python train.py --n_layer=15 --d_model=640 --n_head=5 --n_kv_head=1 --head_dim=128 --d_mlp=1728 --vocab_size=50257 --activation="swiglu" --norm="rmsnorm" --norm_place="pre" --norm_eps=1e-05 --positions="rope" --rope_base=15800.0 --rope_fraction=1.0 --qk_norm=true --attn_scale=0.0884 --bias="none" --tie_embeddings=false --parallel_block=false --init="uniform" --init_std_qkv=0.016 --init_std_o=0.0 --init_std_up=0.016 --init_std_down=0.0 --optimizer="cautious_adamw" --lr=0.000528 --beta1=0.95 --beta2=0.95 --weight_decay=0.0 --lr_head=0.00694 --warmup_steps=266 --schedule="wsd" --decay_fraction=1.0 --decay_shape="cos" --final_lr_fraction=0.0 --batch_tokens=131072 --seq_len=1024 --doc_mask=true --z_loss=0.0001 --train_tokens=773700000 --steps=5903 --dataset="wikipedia_en"
MLP neurons of a small language model. Each row is named by its layer, matrix (gate and up: input weights) and neuron, and shows model dimensions 256-383. Each number is 500 + 50 x the weight over its row's rms, rounded and kept within 0 to 999. Numbers have three digits each. A neuron's up and down rows have the sign that makes its largest values positive.
Before each neuron's rows, "fires after" lists the tokens most often just before its 100 highest values on Wikipedia text that the model never trained on; "fires in" lists the words (lower case) most often at its 100 highest values on Wikipedia text that the model never trained on.

fires after: " the", " of", " by", " between", " a"
fires in: "the", "small"
L10.gate344:442465497574503455508491588471449495455540556477551411525508475483581492561415397593537553518559414553386489513534485508486460507503475595507477440553457590463355550536520489451438447525486545434558541503423590506493580513322538520448552561570462437534575382428526497536573512578439443560431548379542429545506548468550353468569449530453451594531527491491533500527545538565521499447501
L10.up344:589538443494411470459520429498502536616525449448547528528496478413430539515490567486502621526574471472576443555555458488585554577526481408509496464566545367479601463466457495506551529417375569555505575369469426468493375503465551425443536418462465547484512534573362480524486564428557497550641515415457541433525566498448523499525537484580587481549475490537456514492469442525428420501433

fires after: " the", " his", " The"
fires in: "united", "two", "only", "last", "soviet", "american"
L3.gate1164:455478501484551428470520441541502410625500463508511617560534512510518533512536472465443490477526420506583565484485588510485515469540560553519533511559511479467588496367524538509526430501531518520505475519537387484403550528430465517427449538463456496366565546538459485420510479515501559409491545483534468506437480484484558512519575506497468460546563448506505524427535502471570492422540
L3.up1164:548456516594543539454508551556450467485607513482515491363431471476520534469502602524518529488494434497444508594499569537410479490477533442479442456534435535560486445533551590422489503475564522523433546611582409473397485536384584571470546565491525607392490500547466452561578581488476413434522451458491525548392477453530475491490470504475518598504450499546488457519520454586575585526436

fires after: " of", " at", " during", " from", " the", " after"
fires in: "the", "his", "of", "s"
L10.gate7:505468462552521525505479462509506463454463554543455470566432453551493433574479472541497480534470488425484503433550468534497495423594488498437644590470485394524489538418467462535497426511470531441525449451502538558407586495518489533575456506462477542485508459589473575540518526478428474571581448600492436511455426517587503494421498477534419489537510496459422482527553481547587589503576
L10.up7:580546526590476481523482537539479416538532575469595414502438451587582559490522462476477475606452550443488466526482524420517593429441402556543507557532478411499539415512534479616507488571506517496497479509485546425404450489501497560527494491533446582494528470591477548465529471513400554521494475482479475530494395508509423506446566448525546454569537517466473565593536467495559450454472

fires after: " the", " that", " The", "The"
fires in: "it", "number", "house", "order", "syrian"
L3.gate1210:430432569417537486541486469465487581570563505474519541437444577534490419445456460547469479508415445514601436551532497542534506569545498576475464527506499455535465467533528472583509474469529532511432508517566487544559473550525531564510544463580410593494555503411480418564509455471546448546508493472522498507495458522422540456517440448437506523447529467457540477569444501444502537473485
L3.up1210:496400523516410560452482563399414504481469517457490468498582488513580529491492522436490552538555522530508442467500404331503523468555534510410396572536442554524475534473401507550526475559494586437449454523503636627456537567515441575458509564562452434378445508488544415527580482534638463529510461430445551502548490544487455415478448590471452478513558471582514555542557475539625526526421

fires after: " |", " the"
fires in: "1", "to", "that"
L8.gate1468:520466536497563474503489521480500489564536520593492413603411460465451512540546521480464457493533532528485525454534482528464568534526529508577455415562531538586560539466478485541540469544519559415468508449477448490571475505455497494465451554550504578450560455461488577482559425391453469523454537468571454512597480580462502462465576575409445466489546459494479547484471511556463570462573
L8.up1468:477622442556528475527480486508544456551547436488567468465568554525430504497515499500523520534588577553485516432541481522397482503516520484500578433611530445560490454441562481473527586534620501544419529463528426472471499447519530499500494590534448373428463501388572527544445522624570431517479499444537496477563473469557528533424557476575509485617559493520534478556362483508563438461514

fires after: " of", " on", " in", " at", " during", " made"
fires in: "the", "his", "of", "at", "each"
L10.gate1066:582550480617572513464518463483502513579438459585479467507536464520510520541483454542543493498494528457463512533506534564445374413475572490429567529530425515527421527438473563457500454507602435452466506446562533516492541606638477519572467576539386501445563447505490498541530418448410429578552492499529484497409468459540488488535493475528422529491419415575534466581516514481530557502489
L10.up1066:471482370526471544513476488445538492459489399542523501474457547480514510448471573548433505466435531593426593618492564516540436484546442466543517599473570608511439511495531403549486487558517498512598420423586483499504558478587431436535569546475424438464545478539468478443575531437432482478554488498483561435509509502457402508484484522511499448507501407433472424489562449520551532432489

fires after: " the", " The", " a", "The", " Best"
fires in: "film", "school", "movie", "classroom", "art"
L3.gate893:455462474507560534537457421504470561488560529497521557547445525484517486459541564516502536489430533531533517503502506511533405464534457529431556486482542535515532508490561438447459456562564476574550484434398479501517554463552581421439509500497512490496511489515569507486472500595557564453364430620481468572552451530519490463519472550428413478527449544540493510584462521553529436525448
L3.up893:531538438473492503583499446555550472525460514550527503519426501554465602603526474487559516569515467503476422584511395507570479489602562536439473432549517451538545463422472493527477482582536514535564472510476406507538492474573546515447507557535451513498477491536516494531495456533540506521545514474534567544497470449441535554502447395546512500583550446503503431512453544505558623464515

fires after: " the", " The", "The"
fires in: "series", "show", "two", "game", "building", "episode"
L3.gate372:456537580503579500475482471474511484494472426596396434509519455493533506469492468540456514570576362503528539469570479523584492544483498503580409476513486570439430505557534473495467508575436502566584447466502517513562560528567564453541532533567455539497510491478541463443502452553456516523532536634498591508502534579430491475496412533490488542457478489470410500544514490492441594480508
L3.up372:555433568457445413448485543515465486520451408453560481599493576585499589558525514541472490523483468423509459580516521552553520537488542475487537576506432539512371550516517505509521475423563475458467500447543450477477527548463476549420548561521494507460483474448541535430589464494521477425522433542466564567560505487512530452418523460457598403570508577495530518501447542414574517499518

fires after: " on", " along", " On", " the", " at"
fires in: "the", "its", "into"
L8.gate161:540522533579336524477558523561536522555580520574540547531409437506560495442474527568428569538421510469524519573543493497493458517478458482504502576553499503473407516452414519517485478536629468412520519532465406550558526555511512574487414401506505528488449459469408467447469607376474472479549564539483459564515507554480493560536485436535563485477469607505440401548563578545421619461469
L8.up161:524466463514468469455543444534504596519587570492481470609510451509485378460570480525501502500504464377494542495404556516508475398534491528404444472485501507506444522497505547522576489507494514461429516583696572497461543524513520551470450544510548538457624516571574482506421484453459445420529533526517483484481435483493535508528489510574557526578576527486417368480544543601578592462487

fires after: " to", " instead", " that"
fires in: "of", "read", "stand", "meet", "set", "kill"
L3.gate955:514544505508519523497563548498452565428484548486474607535547521399518405530426429540493525468517375489490447514459509466501475462555528531591443542523424557537571498532502481500477441533443474412444525429526545503417488523509407494473490529492399475534466519540499525443516568537463487589515511558510522467526487463561490586493582444595468578495469419557467552473453620550499498435417
L3.up955:483464501485540496514521543502439619501510414560469545441565532468449424564423533605536481548398514486549540471549598475464551497467494493492539589420517540472495438480508517551408486500408415446472483492383541521554456503512392435475466501505605510497479456476488497486538496504447573517563480542455515416478460507494574580533405489539443515403471502636549454580558483510528431539406

fires after: " |", " of"
fires in: "of", "the", "1", "4"
L8.gate421:477537496528496510518575478485520453385540524548517455531506504544517563566528456601511550430521507523443411579548447428438538445590546473550476450532539531532393539466481475430526544512548558433523485449538492526401483458455427583490381546450426457419561472592426370535549516508547471582431572442568510547478534501547409450413468499466510532554495453579457521492564534474506478547553
L8.up421:522482495516544502510481509513496485429551576526468572548581528528494510507521558435526473495513580423442475470403494551466542575338520487514437481543446530509509548488446446511457485519533472499494469502563623503594508499439491412481531454512583479423478402459493476484505510605542435544531418518522470474486461507552527546441486552503485510520503460464571586545438525486508465461564

fires after: " the", "In", " In", "On", " in", " on"
fires in: "march", "january", "early", "february", "october", "april"
L3.gate70:493592450505516497445555417489465527555520422563503493432464588464550558444469456468445454545510443449529563564506481453491477516552555522539492447435498559463572502526438520535482474525561373479578489483564524437510509588405543559478497434472494549512532453499470494543596474493425457489495527472576524669454521505457462478461389552503515511464538461500523377463508646525492540467542
L3.up70:565492552518453515503461481445391555509469434533534478599432468554578506495465469576528541515514478539529505434499415487538502532499448526424426580481560569484480421437427503477481587486575492421578557485607541565528477473497536510480417459595515471457417498413578522575551444545480463585535449518503469517574478503499487454526445515555532573471503433530454551518486459494397514433496

fires after: " and", " by", " with", " to", " after", " in"
fires in: "the"
L10.gate786:474542494515452492488454576494417400610651590475530561486432523482398603477468452527506480466467439414602473525521450454581513473544539388550493462511497488431557439410430552560545508510399526513544539540484573509398448515388481589458530472479539538446459497526473445498458536494451387558558546543484443531537540496558459489498488533520537534507457442484500533451567500546435566533482
L10.up786:607535422687432542497522434499416538494491573514506472517513477515460528393493490462407533527556476519521607457465515474469461512504398605345529565531505417511451431461583416485527532438473382526415474535527569440559564471523542500456475591568485476496591401532441515478521539528443559476459437491472500415513469469531441507616452546525518575639525432487456545454533520483470503486526

fires after: " is", " as", " the", " a", " was"
fires in: "a", "the", "main"
L10.gate1448:464439536558413534487476508450463511516505528516597454521482464465482458503567536567534506473488554437427528563432462500510508488473473562426532503450425455510464498562462524370478517526515545514504413576580465520494431508454549447429497551499488494431480508567562579542451495597499487387446522554492574459501545483508441534465483501435494429405532483504531531484492544470552519469480
L10.up1448:440522515444525488412552500468577490472523531430461544501481506432516545448513464577525509476479408497562506516453579558485514536564575550468446468457569484429512490487507521467535495440515592551543464579504436464608510565490531416451590534555561436489493603552451528519513495459525433469503497537470553473531518530514600482511579503589583510476545494487427479522456416453514582366553

fires after: " the", " The", "The"
fires in: "other", "first", "last", "central", "western"
L3.gate245:429539460521471533513531458509485489514504426543563487522489537512583567481557526577473538474548419558406453481465457526557466565511502512528481510506495525509473476430493552476482488586530535471591484391553335621505516549384532434438517538497492491467518535558515461511389474609512399583508500470475475472477526484479445527506491535453442525578502450531504573487523585533477553499477
L3.up245:517532560423521539485468400454486509502499463526541556513484471475508580588483576500484521599518430511502511521466432448491539432490448462471451453489485476570613492489521505555480394521532564396521515501533524564568407486521515496564347517492448519625506489525545515467417499546525445501521456479480459514500479520573512493481539481524516401478520496404575513540490452445412470446413

fires after: " the", " a", " The"
fires in: "soviet", "s", "american", "russian", "german"
L3.gate754:419562396540551418488460515442438382506551481515478474507489533509497550591473500480425418574497512527538501493542503572483487534409452462464591467475458461466525547409495514498535379473485493512546496410472512478496574553566519520491590468476433474470490479480490449459472528534548452541488498469491482490513533519464433502520498513504484498475486446539566573438505542518513528474433
L3.up754:481456454494560526463524444458487425509455530512504518494503538478484508445462496596555519470481532464435432384486444475505519432527549572479490471613454431519510468490427476500485514523424565518453579416457498611458578520512539516547505513532431515417497419460575473440452461561561468539570401575538547532448480561516510509611497549561503535436523434606531490482559488529450444604508

fires after: " the", " The", "The", "'s"
fires in: "most", "following", "osborne", "last", "highest", "best"
L3.gate1410:495499483420573523540523455574471567538491549399575459458524446451404532481476492475606516546519521601529555526547596435577511502512473486487463563496466585525454514548433534460494513516613577602458533480509550543460511499455557462536456583515515457512465562540389420550475395537563487563491537494442566441491583523505465571466507452494473542429525524413536534538518628417497574507423
L3.up1410:485497448613539458559509491478485473557579419465468444492430488520559504559551551528571565532528475443398511488623549515490443448587544471509532501486387468584498444513412579498560428448592431470565520537539392531440470469515502467432470431484430518507539412496416445484546478618497554453554559502455507498568510469467494453498466549508468400530513525529444471519538555470396640507500

fires after: " the", " The", " was"
fires in: "out", "first", "crew", "group", "team"
L3.gate764:426504531547562532532428406528554454524549534495555508535528569505461481534475456494537542437562541531499467490504543590467546414520497600487493516575452411598375595416442461443451462527508579496558465451492447513527520518527485592463543515483387482384497492467466513528564612484392537457526443521536535483383625555497417488529540510484535491546554472599546513459526481551542509597488
L3.up764:514500489459441532437527515485493519395450444575398456419386523505643514396556485502475503520538515364415491466619551524503503489543541514519527496448418578537592454509372576504485508558533510441393477422528444571529633606531501437479564555536430571430487430504455430438571440438488542469531557504403488544443485449539528448486436536542477486570471487467538428447547510522461518566523

fires after: " the", " The"
fires in: "most", "early", "first", "best", "longest", "remaining"
L3.gate1275:500487450574473517566524470588484475492478618505405486482430558587477532393575492592464608488460523578431543554541441447404514436546434544461459464601445458537490534438436577512560520522568525477490458489471494570421472615416578501412478519440474505489547508506455430382460563542469492526533476520485457534431530492477492524480457477554457457475461513471434537522485557514530571415614
L3.up1275:451508415516449504567534502549488486467571536562583449408576403462470437508534466496430522417530564537578501517424503478443407547450517514499456521523554534524525438451421464429539531499538467556485471433467448427524468540394535478536466518566597463407567456509412455532471540467405524545617482454564551534402419529490558512461475521491458472452520586411491486511407492432388511517546

fires after: " the", " The", " his"
fires in: "all", "most", "other", "best", "rest", "more"
L3.gate34:497498399549405464488559557478474494517486555550530523461478557525533588476512477555516553575449539534434537497509556455549467534569484556490481553537450584511456427511474584488539469475586592556481516509554501560492517546500476486511461534507439533490448508569462439496530443524442459498464407540462477532472592491445546473551476569497506442511467426526486434476493539460488499475413
L3.up34:495505421532564536449557542510441544457521540504412535490408447540439477506458593450507479495507462527581366491512450435516415500406509542517469586509523490421503470495467549443465474495572525467475609470499452544446497473480506491430461579439594372470430459483583404450470553489503527481443475444540548497492551491566528448429562490504455458570501426418498475374593519577516554429499

fires after: " and", " to", " with", " joined", " of"
fires in: "the", "his"
L10.gate813:427518465535522491515509576444472450489540486532523566461554520515633511406478622438473611538514483476449494550568399453565502490567390516553478543403398437493489393533519450579544451516557427526406470496492513541436536538441526625489565443457448525575518489432477542556572413525500572545474541504503516452578421577574516556476480449452540506552426509543498510513521494650527494484497
L10.up813:513551508484486499418496541503523537425472456600516596447504548533478535513511530510458510489398431459465509440468488469479559510596530568487466445501495447454473452536469509554517520484558476555492529478514585517525551508409470437509420589523568521468454520551482504518462446575602453535442394480513582507498573424459454451544497540438484590466587426571469513497467625530517438489443

fires after: " the", " The"
fires in: "series", "team", "two", "band", "group", "club"
L3.gate693:534542504495417478493586536494474503530408518506505419483558517538501567446450464551503456462548434403520513539514459581542610445574510545520549447598411600567529577367473617448567445463485564513529485494471467546501543671482574509465613523515470443514482454505426450499515534493514559461472543488577441499408501477574536468477498601528492382536551426514408441443593389629535536504481
L3.up693:484473537596583415542451574572429489510475449553452500514423534533561455528471462539473494510494386534461487491578520478542493447560427508527507546428478558469505441550514469504477462572550537494530470409459574615503570469523505438553558626425362404536460533411501522528528510470510500571443546532431488571423467555477503415480482494534460527470522445434532524483460492468534490437480

fires after: " the", "The", " The", " |", "|", " a"
fires in: "total", "area", "following", "swing", "season", "team"
L3.gate1272:424505520423447419465539613441500518515520412549540471450475458526496521404598409447482518497518413553508515493555479505399498405557526457537510369609477417460547500446452572533579536445624578568548522550584568434461458554490588533404480423531472553468573506527538481457443468480558491494418440457510490579444403469496442471455601476436479527491508468503491501456520495570489550540487
L3.up1272:558573509520498476550593475499592418502498592553416419515509517476509588560437580560538435528510560404418482523441471524543567508498536518474511603461531455550529460478446578466549491519513550503469469460479406457455627598434529422527530514472543534508517482539448570541561480593481484498500576460496544522429490459532464505481442515589499471396449556467445494569470491569520616491550

fires after: "In", " In", " in", "On", " 5"
fires in: "march", "january", "july", "october", "may"
L3.gate303:399522517553518512396525406545571489471396490504499427543495547526475504503429589498565592434483459506520547557516435475496540553592464515557483375525488506512514481509461548420477522561528519415491447462487486482532419537474541573423490515452523488553528518519455415433479618499542521430536535520492548495542553462558456493417463434507545637593554505416448498462496525559519569490511
L3.up303:457537505536552588421514500532503541511452568451403589470486468476523510567481466472461552552531533501515516602529589489526429524562557427598449425543507502481466550439399477505480478533514533538488469513564554446605469531552430514529460498474523547520455487483435490496526466573585487543558512542544500486451545507573531511429532468470502499472518514477569514442466613480524467613531

fires after: " the", " in", "In", " In"
fires in: "a", "united"
L8.gate326:553542562476474549471506469477416456574575495446424515487504515544557522478397467491446532505540554550472464509552462492481468482532599537496553418610511452528502441599459482515508452438589607591487538472541559360470460489517496504464475598553589512416445495491530479494525572540444449505510526418541515509493449515536556484477440500534477448471479549476555433513512524555557477537559
L8.up326:466425449400467367422426440499451500502456469498537521376380409514503467589542569545435453471574463535569493418505462582510488442432537537432492528441528489545474461484533490494490488497426514457465500477448600500528423470496505581528431458529536459461449521536511523413487557471485406615352569418489446623483507443444491535586524499525466457476473508407490542539543479573568475508467

fires after: " the", " a", " (b", " an", " of"
fires in: "that", "following", "begun", "same", "second", "another"
L8.gate1012:456509436549544491517475457517489505436523610459547472488484470574466546478555444499495468613600507493512529604586451587446491538496556513549460458527423459529572528531420547418486475581544547415541509548536506402409576487446432522390443533609550535511509472564480565515490560477421542501499505446458454494469424468548509647469496503482502478569498586524438418518497532537608541564538
L8.up1012:488482504529588496467491428429457542560556523547475436592510499456502524434508408470604546483503499532536499439486563489485538528429527472457405521564488433451468520457581516462455533515458502470477527483547489548443496505559493569514522510485477480508494457517490494437415473500537353545554490407563538471403507557457448456519561395542471478479441488521415401462609385497463609525493

fires after: " the", " The", "The", " these"
fires in: "two", "four", "six", "three", "seven"
L3.gate540:567567512499505459534527587421500535487562519488443541439428499507551499499485536562470498506540459421468482575445419563464490429564491541509369529518475545468490438444460580441452545540511591457504547536557470503490518480461541491415481498464465493418509491543510448456436588552448446562499517590506528590527511471504495451492378560482454417511396456495497463534538547467461556540434
L3.up540:479483449496395400418522498551466594519444483426554545517568474493652449493539421604506490518497506530526428542446477532378469463462586441511657478560440553541395528558524588462481497604511421470583371451408492511486567456486545524506490537531549473544567500487483523504513561434440435405431468533550574536393432421512491479443475490511516547599478453497509501496434394544543504484434

fires after: " the", " a", "\n", " Western"
fires in: "american", "canadian", "european", "australian", "swedish", "s"
L3.gate150:488566545515483447578419435477486464507578484590565455440530458485573450512501462494479466481517439553477465368516599455502483538489493549509511455517445436386480441458541487444530474509459472535487424464466446466515540506523582511472498477520553463412453464456563555436526442471472388554452593484526516480507407500436462472478467497438442506500504441491516561487496469503546427488498
L3.up150:522529417471488445508529584502519424514512519478461469437553460511596506452530570568505592507570536468519481565499389437496486533552462508475567416451454476565442536443530498566521447530496515514451524430476493473435641498434506469534509448536416606412561475525531479537501587528551522523593422559480476603472491419502517621477527496467503446463543510552561476521404584503511468496487

fires after: " the", " a", " an", " The"
fires in: "american", "french", "russian", "english", "british"
L3.gate1435:529442497508431388385476574608549432579423473420405456481515501399547502464494505549532567464566492575482496543588503454535563528479501577433539439472525490472567434557519532480476498395468448428488471486477547452460581522483504495471559449452538490436464446431500514553401511525537404511481586433568507542425495529514455464535483512538449583506509518476623494442412519499484511519500
L3.up1435:510514476581477499539535548485510482448504508466519467473495598584474550470507525623435545470531495472502458503542401439537500501510522586566492523531414576571443559486496502510539515490432507545518536378516411506456575502527508551455558404486433548422535466481463493399552538530524487466481498528576599501452432526436521526518428573482453510487517469531518538510474511508458557491466

fires after: " in", " went", "In", " In", "|"
fires in: "the", "to", "order", "which"
L8.gate1379:515499481504378465482497544491510436592432455488469530529395539457501584459438509458431555544481496448447520551528420462559493423612542542402513461480471431519445586504476503594569461530504405473508447494447415530490515480447443567447437502509456510515516550483401433466467486472488510484574485512501486461499644462576437552555487539485532475430432460508488487418482528571473451460484
L8.up1379:473498529462485511521532602425491453515480488536474565432528525522396551561460503509448470470394534435539497454553489530543437432500497504519463469441544574514440508550526495542553458531489581516430387548604558517519486494438466494491464498438591510515447467550569443571440483539518478528573563483471502506555552531527459583524421560549433556550472587466524583493497534502636493546525

fires after: " with", " in", " for", "In", " on", " by"
fires in: "a", "an", "for"
L10.gate443:532479460526514515478484432503431545531537551458545591565578482499453487585487440562495505578479567507459475473449492469493487501407435521555485453445514466503522547482524554525501437495539508487486505559457446491434505514509485576500534608493431494512503387452502462422463582479507504600483492442524501585425549509559518515557530568494471469511430529488493485577488604517511625535464
L10.up443:513599488452480559492522459514507594471483548503489502479448497518543543517463480521543525490528533484535585447510564499422480359480491484459466544514508555500465527521576565520501483533508522458452532443544443472483565516395573466473513502447551427461554442569429503462525545520447480486535415582537516553402550494561392465395540482508425540489479572436417486587520594564565454432522

fires after: " the", " The", " his"
fires in: "second", "third", "fourth", "sixth", "19th", "16th"
L3.gate822:489527445436553450526570560542511531510569517592503518503480462558585476440519555513431586451469413461537541571493444512436452472491547542436541531520435567477523487398424544444494502477541403346519564446459439546486565589505501416457408509547502589441492522530476460517530462570523476521448464561475453464466515616560449514519423488557461492602549454510523409450520474509486548480497
L3.up822:452524491438530498550479434579551529426543563498507461513478476481626484421581587422459486544480512474470453481512418527505540518489527555357488452531489620518509459450494552481483467470490462449471555447417496640546547533482505435487439500508495476516529522504569475523434416506458444575543489501479518444454514528514449561494529496567509590530563518530495504548466548416454531370574

fires after: "|", " his", "'s", " its", " her", "The"
fires in: "first", "team", "last", "no", "best", "season"
L3.gate332:484520443552542462560536541406468489502560456582471544532424434565536539462534474534470545512498509527427537524554530448425479491597570504521477470582461494513400543454479502480492483488458478493495486487554467494520521538412530617456445556514457437481442511438452424430444499544519469457575500413523487498471430498545522497542524578629438478600493519500470524372492568497492541441589
L3.up332:520533562465504562457527451542570461542542495576459460530452353521446470487493501454509498502475470465493534529508517522552512553572513592534496465566538595404524536555435481412448451518543540587500543515576464453496530484393536506553522511493411439568499433430552489490456527512485587427542470434544520485552504422559586466449562484534514525466507476477519553498484517510480557456519

fires after: " of", " and", " to", " in"
fires in: "the", "his", "their", "its"
L10.gate1694:531607508506485483557442407569504500544498541503564517560456513496417543635494519460549479483501522446502511553494493434489510365463404438520545517511460449480480460586445523437558454487567569619560413416473509441488402453499514574493441534466569558531535502580429515501557523516463483481457499460546592571479457444588523444458457603564490492418494605638450443527583529452560508477510
L10.up1694:507487514500476467527537451429521476515512579526531450413542542467477423507557476514500490495576565474513502539548448434547558505521418566457463591460461473557481451477500457445573532424452478514546397396561552422459534505525585455555551496556456417498529433517546483495538573481460491448517402556521589450507420425466534481528489563594529504417458547622456574496505433497606426504528

fires after: " the", " The", " a", "The"
fires in: "the", "main", "single", "early", "original"
L3.gate514:514499410501524471535553572460503449566492549507478501482395531630499556509495562522500531463509505452518547522473491508511468454565535532520435469595455481586472542458427489505552495471519413507485457436534473562494642530462536487480486633492446448533521464572482375498440486494482452470503539501467689592465572464484373505520434452535492356505452513514367459478602427621484533469599
L3.up514:506470448566484455524441480521408555491503540544468447483478482546456486440456475515496475497522499445514568452409459529533451458486427614509468466593541451560548473551376471538549435432502441449505372489495483486458618491462495521460503508554487468467520495606438481487495493532456440478496473463494589474471533438536425525524453473510535415551485491542433488469572523486529437561550

fires after: " the", " his", "'s", "The", " their", " The"
fires in: "first", "only", "2025", "2020", "2018", "2017"
L3.gate274:473533513530407457404462442520429460554575448493480450542473428498457494431516479539473493600549563496518484581453439479487510541505547623468472462543434610530501567447517578436545515581470515514519512475517531456519520554450491544467552591469451464475434535540473507524486431564559457524537459529499520512408503452487416615409558570499552490571516461571487531371419516534546560391434
L3.up274:490469439523482548553622478546540501559485581620483523527432519496543534474530538492532480517506562439459537594415557550451487542510540573455448501542425561521469441441542543481523488521530455483562437524511461566453489560391474367406471534460502571499496579611514409527415500545510553422519488469580485489474443439550458539505440533542563522526467474546528464485496522520443517514556

fires after: " was", " as", " been", " be", " is"
fires in: "a"
L10.gate587:525618517547405450469568496473453477463528489445543468440465477475489578465508468544482537574581383503519478519550574501462431473438498510506466572466524402443536508516455505566531497522565496485485475491592453450513448457434548556473495557596544541542465466486432468494491535517454439467521388525577402508432401504422470478402476453556489504484515492478473567494485476534506482447488
L10.up587:460445552442543474319532434517507564468497493359488444484478544467525397513439598443518504449579419567465442481504572485529551528467528524531460450480420359443496496506512476487473501539446591507496525477456515595581530473552491399469500573449512489537474456568544504483456500604550545586545444556463423470540500514538489427496530508454457428529548480423475526520570446440537441461456

fires after: " in", "In", " In", " on"
fires in: "march", "january", "october", "june", "december"
L3.gate1571:477492472526512486370582623532485521555499510512555570449476414550549549481558510480494512524497420473532461568489467490426520436550599513491511562554509485494550528453472547455455455508445483585429446421395466501493550518483524559525525504447486574446479450583528513500452541517509463409487499571556446464451502404573433462490394505581517532468383468504498404465460567477545457466440
L3.up1571:430437438455519450511476454473471509441455459500535592523524583496482436551312446533569532403495431548583508548563561404470490493457489552559471477439510501476435529540404451485505496581505481499485549604582475450520425498481482441514427597596502461479444466483470467428575504544495477484505587501473477558525444526579559445464571488483465411434451441396521507444492493523496609475577

fires after: " as", " was", " of", " the", " is", " became"
fires in: "the", "s"
L10.gate1238:427504424474521492429572520512508461539495599407482565456431431487393515511542534485490459384476401522524510524497455491503500525445484482470520468522560443494475453500491605423512518507512565443544569479456493504544581540577547448514545546482513507393494596496583508484563500573548490409498499508527541499445456492482545478476505530557487520498555510555427584519465574495506549491511
L10.up1238:567495548484505429499495552547506459475445531531564499479499490461489470509505590579385509532570516458424431448508425558524487543504422593479459491463585560477523560437480466426496387511515510465509432494576547491508550536520479475540464458509507497518528471545510492494455460478487520396415519493512575570550591497541495531509457546548472517498497628501506494451550500509440543520481

fires after: " the", " a", " is", " was"
fires in: "not", "more", "most", "high", "less"
L10.gate1599:426560514477479468446562491522382499503568535492540582447525530483521498461478449454518522508548487498587474531419507543509553579478520498521465436497469498456571526494475563457474551454476534458534518414559537501530484613490557445424576586524603492462570483536521469508518406574503489485520554517535484554548453506458504533457476451514537536599452483474486410385510466501456482532561
L10.up1599:421541495568511498560498578472529498452539486580537571421477454515450568479484469443518475517526599435444512595531494559475548501380456472547476511491529483492405550443529528534518411505469509510533543475573475532466438522541435484502500478507527485552562417519475468418523484541530497527427392456447436371499420438564447450393457521487417534551435473531445430546496528533541521466454